Weights of a small transformer language model: untied embeddings.
MLP neurons of a small language model. Each row is named by its layer, matrix (gate and up: input weights) and neuron, and shows model dimensions 208-303. Each number is 500 + 50 x the weight over its row's rms, rounded and kept within 0 to 999. Numbers have three digits each. A neuron's up and down rows have the sign that makes its largest values positive.
Before each neuron's rows, "fires in" lists the words (lower case) most often at its 100 highest values on Wikipedia text that the model never trained on.

fires in: "the", "united", "east", "western", "british"
L10.gate276:618448573482534511549565552529423492568536551450441465518499507415478433464453594522484457484466594550449510579409516453513559571518491576463549534460423535440540485477404447461529456457510491484458522547453473528483540550473537586503482511500578450410573511506500504469496423501462566509
L10.up276:518525482575527507448509509444397563528542508438503484460572405491512458569472487473559525481545456464394507433441500449491508577472485547503471462450477496522439572500449458529528469526505568519594418491510486524533533507454457518500530439490567452481495639401455486516527467493551479418

fires in: "to", "for", "would", "made", "with"
L3.gate160:472396369552555417431517496514542503477502451482539535553545475484439509526452474501490505576485518452489503511563538553468515469523550581495496459524465406468498460464451536525509540504495459510411591570521425543561492516499579554581508480553482518557467475531525531489470497481464470408
L3.up160:588524460473556439479505453508502538426545540455607561461557494495531486542507491499663559494471459531564483560487437508457473570492447425467547497492464429539465487550523423506477447442542515506615526418453533534523554422488439456474505541477401519416503515419469563453503418544481552554

fires in: "was", "is", "been", "were", "be", "are"
L3.gate305:512506478490501552374451527498463484515483478504497485490429466487476522560408506547486550490502504426542529488401603482499508421430474530444379501498452538555565476519468582443529549472448487450431516492494478485524475619532518445491537521455460534508525504495440475455519445522511478517
L3.up305:498531468493473526522505513459423601514457493473452418499472526527596474507589474527458486505571505475566478534558534371526467536509513536482482465561526562586394507449483421632481443575654510482535476446539517615388555486587433396575510554523530483525526542496462525571576471481484484458

fires in: "first", "last", "only", "second", "formerly"
L4.gate856:525516523432419498450472609377399555465570489481519507515401588522492506510482441510415511507521482501609469425538555587507526402498368501566488479480551563449573481554491508401567453601577473432476458475520562468478505419543561544460498439561557496607495551415547423527520534454518534597
L4.up856:496461474419500388363481505506511527454438455465578477496408480462509506469475535485464505486520492526513478582565515477572430502483463573537549373507482482469609454526408404434595483533534655529563526548516519531508580419484450536471529563485370427454373456469533589433445508416491589469

fires in: "years", "time", "when", "weeks", "days", "be"
L10.gate698:449538457504497561425608456502531499472397524507446456466564499544472433566472609518480533568600527480498459499551483532602488505470413570448508579563428514528533446424449541538380542445534501448441574464507550540484512518569477397509582368482530442560584464442493572445510421576552520471
L10.up698:493543485549589519499584556491423468455437484527507569528520610503500522488527494482442551541613503479552505460554537561539503472509571494491502496425517517481459485476528530400399511537533578525370462455555477502477552584473475439569517558555521449479391538467449442634538521507462493486

fires in: "had", "became", "has", "she", "was"
L14.gate850:482556511530498468514481426544488550544441420483553508498489505523508561550476493441489473504496582432464551468549528477471546479463576501528493556503553580518536429587519492476494537558583512572480484472522576431388475581642481534448472509477531411521452474440484540484580531530453602480
L14.up850:551484440473502504574544556541618642609557372487496571544436470478470416553425526452521446549498576457529524472458466479468493521430405513463508385451534532506515523434505461487474540495433533470472518524513515554526532513458451496538505589540512491403464633454537510529529522506538492462

fires in: "from", "of", "typical", "to"
L4.gate463:496554525485552494481426557451508558498492528428510549510456466523571531498523509429543476537460462468584537461547522401475451601391460477436472435540547455403533610433463493471525527504501519520511489471520495516518554466503400493473474516432548483456494567475493513428476449509536585504
L4.up463:541556543561579494520477551517495509533569517519406564510521443497487574561499553467458539496507472504469471490507522547527634576458481525574504336530479395521465476518546501448531512475514441542417511407489560468486492571480489517489464449518415463551576507519464547464523484641619451549

fires in: "and", "or"
L12.gate47:502520538535563505588549497454535587571458487423539487471564484467440536492488547384466465398414396488478447593468534482535454551493555555593602563496492472465462523453500539521513545444388536576500489517453501513589457506442552396412523466518517512505519545456417584453473498495486557371
L12.up47:566549506455518480469644363487470487449496421556511553378516534563491456524587452451445439512505517564594507562437476493444480565406433497461451539606435469506450450485475518377521433512567543516506436498529551442485529558464484607502509480586497467526505438443530503550473496431487470457

fires in: "to", "helped"
L7.gate741:542561509518495504555477513427554515510482530568380520451515513487453551556489513590456510565508510462515435469471567497403466521550505496458443433508501453568535483540543408449369451473455476507477502597506403573487527432486584442484539457568472543418529524427456465588534476471581521482
L7.up741:492566532458564488465494594557504528499445466540518493463486491626432482452474490460546650572562498560411517584497525529492510594487458476470447433434553505450575464486507493509494559500432496594426508550470505586459537491455431490451515566494566418480543516497532536562521545494486538437

fires in: "is", "located", "born", "town", "based"
L12.gate848:575459495538510410473505514509488495545441466472537591447471518568497454481510602420491526580411544518545490441540475439505453401551552415466604453553400545509501488551460510541548471420561499440472532479554521444529510569442489475454503462553438507510474445453454530605499539576505497566
L12.up848:498576528505538431468412396507483574493544548522448510480579554534418544547391513509517394474515459449504459564486435583513453471546572428431476449510478608360403486558536505394552482533491466483441551482495491495566513480488482473478431427488525524607509544468536441502445468437554433543

fires in: "his", "this", "her", "them", "him", "according"
L7.gate413:496455498521541493437566551511457438511517565534473498480668473513446549464500609591371528432482431545463403541514507547505550394485596490407544548464502480579433524487462531552519458557444501513468504506556537483443453449567507446588476549526462402552518534496479469486458535465490510519
L7.up413:476468434543471526409567578467437515555407534612527541564535534408493486457534600577499521552428486520437431557484423608543499517521506531512564606441570530433484514579473510499488421583443548497421484565512470480528499448531506461530524497504493550462458449503487505473377443494442538481

fires in: "is", "was", "not", "be", "were"
L12.gate1085:417516512495583528454501459489472514530574496513499479513520471656473478575503549527551593466461563543510487564522533468472472465454573524515447492499557474441441544588581494521513475534535436422558458416463472534503403505423570553561551541518518502477530496510548532442452435380505552473
L12.up1085:541431542405482575444499512536448533519588455603540526438436496427494575373505551451606581509466507569433472530528535473546531631478523510503522497522455522498493495521549484432594516514534575474480510473497467494497549574520468535502574567471476543543461570505577531475432443550496403492

fires in: "a", "be", "it", "become", "s", "became"
L7.gate133:465479527534488471649462473617419511487519496533522530512626520517525469554547501504504469540529602535462537472531567524532543511454477487507450548463457567425466508496561483430460463600536457489515463504469487515446470447524505540548492455451555511436442568456539529510627396501521471481
L7.up133:511473516491507547630483449514505515430556493380550528601438491483450488504464602500482503523517425527459427421465500445542537530524546405435507404492551462484445420499481519531525504616478446468560414467502513531520596502473472537442453464545513441473581432464459552457559402503542446448

fires in: "to", "not", "be"
L14.gate574:566412484467569484401449450497467597479479568533501393391522504551536518475403529462461431467541521462430504490561438493468398472432549484527540473438429491532501553498518435619499552513430488441411565442420487443428475444519509507618484542426398534442500416548530546376552498467509532451
L14.up574:490511495452464561444499514455512488460470550512457550517489546470503497474432543471469472583473452600524463505479516511453431494424470459470508468521508493399442487449550448421512549561529340520500507646538484550506495484482492430512435458446443474463504369597486490516525490460544494422

fires in: "united", "for", "with", "made", "his", "götaland"
L3.gate151:449507562490531427486562461531442544402521465370544519512508482545528548596446481501431559529462389482500462497490473494496560537571507567602537423478458476442518485528512499531531562556521431514571474518497412536545542531497406492549447621479502531504550527513561467508500552501482429477
L3.up151:523482526440471548522515430512566612454535519508527464473487444542452494534517455547419444459543432487467503516488551500426538481587455553543543479538427474601518452452526426492588518458537489510491490470488437517414431493442518537559491604436420505504570475493588549602466485485517481539

fires in: "it", "we", "this", "there", "he", "a"
L7.gate370:472524565554506559549567561563568456541540530547470417511503455502540567410487574430489611487467546566436580470572455553477467494536489516560491571410583402484447400519532511517507482579521433449479527495544514450515525558613473440551462509429565492493485475498513501505478399407498492475
L7.up370:508572426482472451498526587443498565477612475510449419472454492530477562505527564518439427528484506470552566526582420463542531535537506481540448461514447551534555512482501481504556445553559394495508526426432511466517597515518502472489595515453569426500503511552472580414505496391483563384

fires in: "a", "and"
L12.gate542:502611500565498518462544568571528452446608476550548420540450512409486584464490495605613474450437522536543455497530490421528504490524503467539381515505521466492491489480554491477593473431454470510477529451532395589434540550503550506438508408442531546544469489567488466441377522474558531419
L12.up542:514533466552529431475472498478500537510521460396538421477545440433485566486556454462387488431429419503536532390529577476474512500522483488562480481509485505537517415566437470536563528479535508556543420539333513484478493513521536464370491361455450500450494490475526494517464526420556480449

fires in: "to", "into", "from"
L4.gate1085:517429537519537537568396562443439544574524486530469482436530432537478513490559483530531508467536428459505553537523526449385476554490491478560437484508524391580557528449529514479539516524463357506448555480416573425490518485473379490528595418503508532465553492505537495601543532610496569434
L4.up1085:433478527581478535437450527553544452520481549457396431457588547487574488498533489533496454585617580389466478533477425486486469528458485468446373578524521434442479500535518533504451488433416456550450494521377479538534514528434489498499496438488494493462468525492462471528496522410549493623

fires in: "on", "in"
L12.gate1021:534496523492444519431536521517578497556478618452527491554430501473590513458406567493525456532662439486478599455539489529545521529476483537521488493502490488547547545516464487520491489499496559516541490572501449486485489421560501514504549490502479520501551442447504531462530431452462496575
L12.up1021:438486478485468540486472481521567529545405467528414445649544515458473505532455519475542458438398420438520399523398543520438538431487390518506557495575479475386474558474499424490526490480511431527535558523523494480485541573438402476489432435550476499499547418502522468445528450556605504476

fires in: "to", "for", "order", "horváth"
L4.gate185:536435478484589472422536419447488476470463515545501570496543412536441457485454578519498464571461455556494523490489527523534519559413506515514515480470562468466459508527507462564497510463473588529471587465494571536459492521493581473510536510442506399468567601494552600506450612500572591492
L4.up185:521479533493586582463544496443545457489445494488480468557528574494537449584430485516567508635508446508499491421595506568464545460562476486468576478510512456569534447416470368528600541534565592498550569473514615434529477511473475478485432423517438467445457624505604579485563514509522521558

fires in: "in", "as", "at", "to"
L3.gate465:514478527458415467482450432509487532573566501576495480563528512503466518460503439428445555415600451500509476525431453493485547502506499582485561558520430466546532589439512532462515460483510512507491532463506490521543480540597493516459424502544529522516462489461525426594507474606574539388
L3.up465:516539526449467442505485471515455448482472541510502403520519454529535416503518414514506504665564433468506495420398498520521513437537494525447461506540388548485416524396588442505452506497504400534468508463541569442524531495525519492520483549582425423525487429490389533541567479528535529436

fires in: "from", "for"
L7.gate1029:483592529527515471542446461541449480491524473540466433381529442428563529502440508478470492470446533506592438519450543547550572549494474452553496450528533518447558520492550494501415525562443534510581480499466521538516431575507501480432566497520584396472546529471481483525461581404350497537
L7.up1029:481466488470556527488484506507562579342457360339511417469586508540551565568529530426551453518515460458460526657535452554414564496495433525423582508523458473583509485427572477503509551463524486450461459518404459517451430488425480518504490474494400474493600537452517448539465481474501542534

fires in: "a", "aze"
L12.gate529:558548447402409502503454470571456509597481553459541493438551420505484540526663398506489493420432480490529447431463538446468530466523544441498564467543472431414519503488482446447577466503496482518579469532577451490537462581500465510527471487495528570543450499478502536551454492521553454541
L12.up529:400486482520494510503446508457530537519462512518520448555393550538494555426568585500495488537531585445516456516585513535466424492459538552465547563471448441545493466412482501474468504506605566431527457457481534523412518558600523544533538497459408459422534529507464529524516496549537565500

fires in: "with", "over", "contained", "features"
L10.gate734:521546539506548568439517452483459565494441450507445513549541428464496551465519527459573538499558559413423482451483414646500477389596473441534532393525502532573543438575516566517421445489422502500552427526519469492567514447471558426433520500498561534440520558435456455563478556637596486526
L10.up734:515466473511437516594454451460490494509444514535459361472419526523461509489452507445521421537497537467464477477420502482578515509475485618441505491480478436487483477533554562488616538512495501578503539527589518524497452417492461520529631472551602525488426439443485420580375503520576551432

fires in: "to", "and"
L12.gate756:446545499462492545501433532581526528531497474532479522443533483554530500547431544581450488473488411569472485493534473498483410534489535490469376526576430392590479477507557543487446498460496467543490598501475527422492445494576507562517492459516534483489556486534539452486442518518491529498
L12.up756:591550511454492499590602435497480483563527500454516452450473409485512572508499414553490520526322413577484542553471455551455444496513581524540528542414424462426400540542528546487500567541495529520502579467457476443503558578465486451462537463497452457432475488465453452546503469461531417403

fires in: "that", "to", "the", "and", "of"
L7.gate456:570469482550498573507540535518550508508412509571456383526551493502532485457520450542481452477454510460496499512492550458557501573582463509439469524532446587521553535559432552486574509588424480543579552560620459590556525541550432539451485546375523512531474493466418424490477531505497470565
L7.up456:540578439491487451474501515510527410391459479620487457497529552515501519387418473428532521493441514520579471534556492466536561486500412510492514514457477509549471451543499459483491475582516511492472515445445509614525597512647503509480582484423639538412497447570612423473528485474466529491

fires in: "the", "by", "to", "with", "of"
L7.gate1:432478530679543505586527566455531502477534558508472583524522509498552538563498552489422511449556466556470453498563532505586487462410445448549474463500552638505526562454446445492438519548502484542467557492534542537570456499449503464413384585512435423460462580460440447516509549494493526541
L7.up1:434503434626532531565432528562515505523421643450464568482526515497442503503566463449567404387471558508429450447559572554516535473585489444516404528500503404475511523531531433526492488583433512447541509496573454427558547516452465454529483460521389544515605504421491471623604470517500476460

fires in: "is", "are", "was", "were"
L14.gate723:478499484394560500444596505477528501540467453504552503448460525474476481524533551550379515455505471484451396583512492487432490553388488450465501455497463533549393483465538522460491396428456444509529491489469465456631509610450480567439455511533457428449509538472407461584569564529470463439
L14.up723:610368547490484425506454543459475504503461579471552539473464552418472600577610375473464512543493509485482438589413565510505540553397497564531548372494481466521494502495526495531593472455429466487516660467561483510448481467458353447448503519506502483560387497535584523490494499550432519431

fires in: "as", "was", "became", "elected", "appointed"
L14.gate474:547569472465521596541450513472521489470549465504522575512537471423476534563420505539560448443443458529511464489421482429449447490570526424485530386538456524391539459467523419485552517484554443572460460498478482549559551597452480464444503561514518548486558533500553462540563608529463591543
L14.up474:503518505483618390502492547477465531463559448528611581402483499525506468448515576443549542524480472506426573502488507558445478482439419447488465558504532524471528573439518552611587455432534486507408511460558531597604598571447513615480496570481453520515470434463434469538541471507417573576

fires in: "the", "his", "announced", "s", "march", "their"
L12.gate109:531434453544522511518477468520504481457441358513548575522530545439419543371506573432556505481549449448530543475559461569463562516537347477544531497499482499542518486476460441573529501467555466601461525496532399566460478547488580535532436450481519469369500481514490410535528425527471443582
L12.up109:512443540488463371489509531359437478388445470415621440520524493447448485516448584462548460491437490528516413518514538614464481484514545492502552532613451524564618498533449505512571519538502538548508497469440430539524492520559587554567430546564525449487552642556579520432521571559528521579

fires in: "at", "the"
L10.gate413:521515513434533505451456494451429612514544369396452504448478443519482438564513484477530546463512595536535456564565453476428496495529446531454462520496564455522488535440417504501575440506540484566432594499565505505447486439556431377499541439447531498430531478516475432552506529560513493490
L10.up413:458425600543423524523583483467514512529614547475541466553545496524492457610608537541514508588511506429572484527557502591385505484454515474443536482512545519466551462445454538519450513429465452511519510478502487566483379488450533542345574503501454487532485522532408521469433443548421501420

fires in: "an", "his", "last"
L7.gate335:389448490484528450530447504584488557484470480473516579528531520489386622456417544510383548506443484456473533482510426454568549480437454513412514486483444542472501428480498519490534509531520433568449545497514461525562587545431492472490497541469502467534586535458521552466474460550561448511
L7.up335:542453536432444478474555530492484564479497527507552513484462509493407531511478591518426580480448494426584548521487419404515537509495505617450539564571465564390474546473519515520491526442452496525503523513568438421587528426391468458422430446552470489497560486487545496505489516352531415463

fires in: "are", "is", "was", "were", "to"
L12.gate173:533402468568517538402581530548522427430507548541500442430555578488500470492446553517457470551353561553443437537451525439464528525509590424470399485456465444399391515425538566474517430462408559492419447540573423557561516399434544422498451480539513494539586510461621596463551497534448564480
L12.up173:592493453459556404507429411483502480546548483446488494487491596476572497481542516556414548591402479563491422641443478473535522585478521505479470382415499513512553426485563508493538524542474517438414515590525462543535507561458521531494448528472520516448438607507470527506535522595508473494

fires in: "to", "not", "either", "without", "more"
L7.gate919:470499528560549458464423431427502489486554514492536462441460499438426544447491501499499499592474463500442540472438517479493490435520473600475572501394423522458472500551527520512493472515508560423539483551471409414489540497503635476572540485454490474537550475460465475449528492577449509471
L7.up919:474504504554495528467443534479484449468555559525497569437526466485568436528422544413593461575461434500552495537521493475490515432372454564555550468453535561444545553536484547509467541543523602512495578610401493458498405478458477445556463480472431514402532545518446447550560622542485552507

fires in: "as", "to", "it", "that", "be"
L4.gate990:435458438477476520539432492463459428499404554583499435550557482502496509477490540470509493490482414518562435547488498517450455466446397554496457520522567500480518540411388487537447502503468531432402532486491530638465501534485463477582560575385565575411442586553506482506477516477540559444
L4.up990:495525519512491542502542401484490468435397484434617496470461536470500401567498460518443457494428531480539565446457531443515491435506566503445504518570622485531488571448501526449546536522534458501492503505404518544555557463455517507431409572452428504501518522473483477545544591518479581576

fires in: "new", "united"
L10.gate1187:556448600494541525490473521525540569384500492579417452505533500577555421528445549521526538502560451556424558557452505465474447583518454491476454509453554510451581444481425500430587461595594550562505523500420477526416529497443443513466496510530529431525490506512543499526547477495545542553
L10.up1187:473486466548557479482519523522420551464499517450527558404562565571528431580545495453512478449471479441488466484574463456391477528517501454508489513486529507517489551571415554519443515474524491510487478531552452500495550583479423413453484505487570518505527553519444508453493556576546496432

fires in: "to", "was", "had", "also", "were", "been"
L4.gate1122:545541500509586532480540545584471512428619373498520546411467531526481431439482502559439495500582479443506541526482467558519513540502619486478645446527515471567541556624486529402547540453467452477511519521489485486534415570515507481503476471515569477464593656499473561501549445461549411516
L4.up1122:530557558480453482594546603491464501504560409553514414562532571518530458508535504402563518482552569453463458520487557474525391590516502466426521416560643500561479548476482533484504535493498485567457490462645459472553560536417485446510435444500625518500555473449364506529582533487433451429

fires in: "in", "caesar", "into"
L7.gate837:515503499506544461571464530497524518505516523477535547569462535520462573471491539547477533528505591471565460456451483590461512535415495593566494558519529481410478584534551445517403531482481503471507438562454540509460612568494607413448444515555560548512472486430493554430506491528513528537
L7.up837:429442549472516480503484478471495568539482540546509481592573415520510529571489466459534549442454478478558591530423524491451473442470467553569519465507531561460434582547429398506495476474476427377506422602530583490435480579427542484475608394558468492497467573395547515516472484593580497557

fires in: "of", "for", "called"
L4.gate323:476508517447504506515404535470558476561489557541464576546457540451512489440548524511368507505451542461461411552577564466484453490434553426451434444484425499474505475522548490512505534451467466529416507453532497533526464542448574442451500480455421561486492533439460412361518474467489498465
L4.up323:554510587565499448534431473578564568541549602502536447499496478533519529570441520459405509488355556458498505449527591617503495495431516427451644514525512441501481383472502538490457492526507519474495376443508547456636426573439514425584481531502494455485519444481523531508477510598621541599

fires in: "when", "while", "during"
L4.gate1038:472437537380436517499612468461477566490493443558523426503477452577463436560449517492516539515625524596475496364522441518510548449559452445477559507579506491443529451475485584489559429462532498509495480504567555498475471491430506472577480493560539504409595506490540593511538481514408502473
L4.up1038:403525473581577528479488499461497555499494519591527498525568544504441537418522467489595538451464482558485437486572538501490461514490525522484475507485473551526545504524471518536492500489487448476486448434453523489522548506528478384498541447486552501467450476501480516507449604448545457553

fires in: "can", "that", "to", "did", "decided", "and"
L4.gate141:493451511442493546460422529581466576401520481499508487447574488489503392517536555474481478533448501556480503469417497556395550476472530454499453565444431503514405508563524422495485483386518457448523534524546494486558530457503514402520469369478536482492449494510565483473488474536486443435
L4.up141:406467510414554477542497563536488523528475507629560535399490521491442510506521445486498427537542391507444486576470472444519519579469587446510593520436479543519446493502444561500524487511434601620455491535488432551563572559503523531479493509482485578460504466461485481522487363539493461511

fires in: "and", "area", "community", "region", "or"
L7.gate115:606502449505505504491532478496558465563535516608478454456544537596463544436587497493459499471530482525456495503430520492475569532408541489542474513503464496496433441460516511518556450532450508499444501606466540468544555472449477425510535502468516507516506444433486446390549431421514527477
L7.up115:450525544396460616488514484541515463418527512460477500535537503475454561511509541575522471508509390522525541438490535503467407558566561535506427522437558477495492392529469545457494449481492525547505461489457477479478444512528475498495506498519532437541427518541398562520496656491505490471

fires in: "most", "and", "is", "more", "years", "being"
L12.gate866:517536445451515504578534583437509554549508517471401483491415456470560497484572480537545489468451504458538460480507444551450572449442566499453457549497461511560424503529515496460489551485484618505482540489462481544451605534486478456458448527550527453448500450544579545545576454426567491487
L12.up866:521527444515526529558503402553430517574410428549430463449484465434478474491551395372481540482446512467511476530466464453464527518538457486492477476461470444571459505534495581501454491554440501482596446461523473544494568529504449519439506497558543510446452409483506518532480525453449529432

fires in: "a", "no"
L10.gate945:430574485533481580449445513539491477600464501386507513526492534540464619525535419515461620529501481570509533446495536415462457420601561470449480495480461527427567524457502495433569468411532527416532436569576531458557471446442459541486421502573575537549537507470438515523395465527493504476
L10.up945:537494492492466534533534548497527521515454496410568516554557437561482581558503520430565518524530514502536383494528494479382529598498522467510440470451408534497579424541473555407514604504531509425526507515547584504368473527442471482480473497437566592479464460416521453485405477537501534448

fires in: "at", "the", "on"
L7.gate405:581512555546508527473496601480474578434492426495442589561456465624572590561443616571449554521530452434533497469553541546431489508584467559519498508492547541517574468448432497519487562472491474531570514532546486491496453503452408474508469628536420541409434499481500531547535536578461574489
L7.up405:503499532555463491441532562573474493459472495455437589498533541486535471578480563479616438647543424463518559559520455570422468466553535611525503437564519511508490561442433498542480480515535533572618536524472503416475519443482330470455447476448445470524551494484472417482543463430425536471

fires in: "a", "gold"
L14.gate1129:436541451463441430587439418512583593522483535419497491467511507490471569454486519507505449528456576501568519566528527505493494526568466497568507432526471478452536469520601512525523469451469511463540569438509476470509535451497620505447516509505529489476460584501527561540492551542454462494
L14.up1129:528471502533490610445392489488433428422502564538500412518320535416498484373512518486571530501491445467513498508512447414508512524430630464467553404486539488516541530488457550608561558456490401433559456570530516573472525536623497471476521557451543520409513492469491517597514510503545520574

fires in: "to", "would", "photograph"
L10.gate473:577465399409493465444443455510454455431499457434553508490478504493495569542502540405451458505570492488520478544567478435453467407456523582429525411469440559447531616415545498514455557496543384477449450510436517477540536520535646553431507564576513477472500512449503464534529475537546557577
L10.up473:504495454455573438470543543553567394375530499481518416443496508493503517518476505625514485417507539524545503511508544459463518550441431443555464536370452495557487511557475509495472529513484510417508510535514506472534531483440506587472595528390441470453484547335548562465575578543443558494

fires in: "while", "season", "with", "100", "although", "females"
L3.gate229:519500447495432499455461551528512423490506519490572471552521476498436510575478465513526477505549532467479514455557480526522402414522545473479477541513477533452478581585431583561531495481466457500510507463524466509437497553482471459470509505399562506547494470516531523421488562463556452536
L3.up229:590436529465526551465525473482478497452486543526461462544555406529581541397632517527490497546471477528489546525558380617471507462445517575456515454456482501461489495522478630555510453450551532427464539475500542480560504480492533517452538491453563429539435444507518477472462453497488491519

fires in: "as", "additionally", "day"
L4.gate211:530561424448419479450499455497475538404476611459470504478546548510491511643528454504483620456512499442562490568519483448513477437465503508461532447542444429569555516463457499494499516547517541529536562568502463572457494477538536577459604530494587446503526523479505463589515482502540591549
L4.up211:470555506486486540497527453447545494500543454474455503469572657513519664545448500463517473568460478496483483486484447458480537529431592476541509513440544561523437467479539550498442491481514482504449503485491464498539517514482507487463445546502514513578585446616405515449463558528500479468

fires in: "the"
L7.gate722:582448446505445430508558485460469551564534536427647565494406494530477550605576481418537474513452516488553496519539446557442569573504468491456464444439502583524495376425340475450444430526512420513522572560515517424505466570453500553533538540440559462441511421592493498525430445471550480535
L7.up722:531515502456514541441495516489481510506488544361517447490533543591549511545479520510473558515456495442548506544523431421428601518574562465481599375493404474504547385460310445461527521557507526503505473435539498503401520553479517596411521512509488458479516489515535564461532495557425424602

fires in: "was", "being", "involved", "is"
L3.gate602:630508463481419452486483419407434481484486422528574505469601617399530477511407438402480514515575562523464511451458479458554567443535525501478558558495444524602423544509468478467519479520460423570469495601476510475488510478519538443569533500576552481498498519467514569463553495580547447539
L3.up602:517453422447504444486548411489523456512424569478510539468627448480560491343451399603460536626451514532436520572422455475573506520617472530436527476484484480519515560543462554470466514464500496518467468537477483580490539496401554514526490464455502526455530549517514507424534640559524481480

fires in: "as", "while", "to", "although", "despite", "after"
L3.gate691:496498547453468450485562607499450562437417525519547539540455478500598468419502510528515575592592480563580541477388389499505463528552507439596504480498505542558486527465495517479499489498483578463541575539559605424578466467456506478529523519515515471468549511483530558424465438535541523428
L3.up691:489482526433467460509567530535496502461400531551532476472440575553596576564528588459502472477509442416462512498418466466484524573491519385530553527492435535530496459594543525511605519487456475576549559529505577535569500440421452425466461564516515559499549488493447511418465508521506523503

fires in: "was", "became", "as", "of"
L12.gate285:457500371543465534473433427477447489585450435548505530422463486431573504565499509435510481513437533413571468466463555520532575520575478470444590486511538618559445507486495521478496518443508506517538546467512522489437483556523544483508432531522560452603494514549553455507606413497509554493
L12.up285:494511556476508422497561540473524557538481477537466478461476465445496513515492531450496555425479425492403555500478508576507596466484465470497508489526544541499630438495539487480499508517311519499487546449566490517519467509568496615488488468622393446533559508478535531506481428473505543415

fires in: "is", "being", "be", "the", "was"
L7.gate412:449575485480627461467562545538591483556487462508487527477522433558469432605463449438516515504551425485530538582460559603481499495536522529429492513510437489537493432466516538492549557496480498477531447478457457439576429566525448499422497538427455472514367573468476506564543462469527513493
L7.up412:551541489501520508456479402425471549481514569532503528517519468437470427402531517511556528562523546443519526555480585596510549642541398523522476466556479475482527548553474446486453470566560553459549568513634433560439486640491543475478470570473511572537377525559493483516549483467531394542

fires in: "as", "of", "and"
L4.gate760:473501555428553520453559568435513535484462438419513514436486551481585466446534551426530470497509522462559511472566450479470413529464562503476507482384461488505479555445558507488547421486510420484510537520404584538466532503528590438499599477443531490510511469509452503505589500447549590467
L4.up760:537459478522446464508461523527576537505450492477467514466521532482564466448515547453504440460498553479373547543494427530587509544543531467481446398483484550454516416461467602391522437519502450397489515515420525413524527507374500527511504482492510495539527578592516536482393463512569541460

fires in: "a", "had", "have", "shown"
L7.gate50:567524475495533483452639528523501499570403493531556461570500517505442544486444542483438612472454536547498606499503484553502409472599515448512592435520534544464456506510536520523496508496550527501494518487407524592595547543533495449417455459520585366447517452533430498436512621436559489482
L7.up50:533497455604466508364500578524565513556472486439485539436479545454506592528482350450543444580467595483513484537498595518500482441444483556435587385481462515473590481501604493570455551598556531390526519538572494531489487458511526462499544626542544512507492501500488396433510503423546443479

fires in: "is", "was", "were", "been", "are"
L14.gate526:490399591479424460506473475571494499533550577573463581436505444470537463644499452462445439587597531621468490591494527517579456571460515582571523443491503412511441485506555469497485477528534483463537521442459493548524531420482464522534514495512558511535503562418593514501458528557519454576
L14.up526:410596538438469550408440508447503499540460505582537476377497411481488506500551526422415523604502530487575591501451423495496378515533403403558500605497517499396474388483528543454499593573508555505492535478500504538505464565426478490561516470486583599558503561493477514531527517572544459576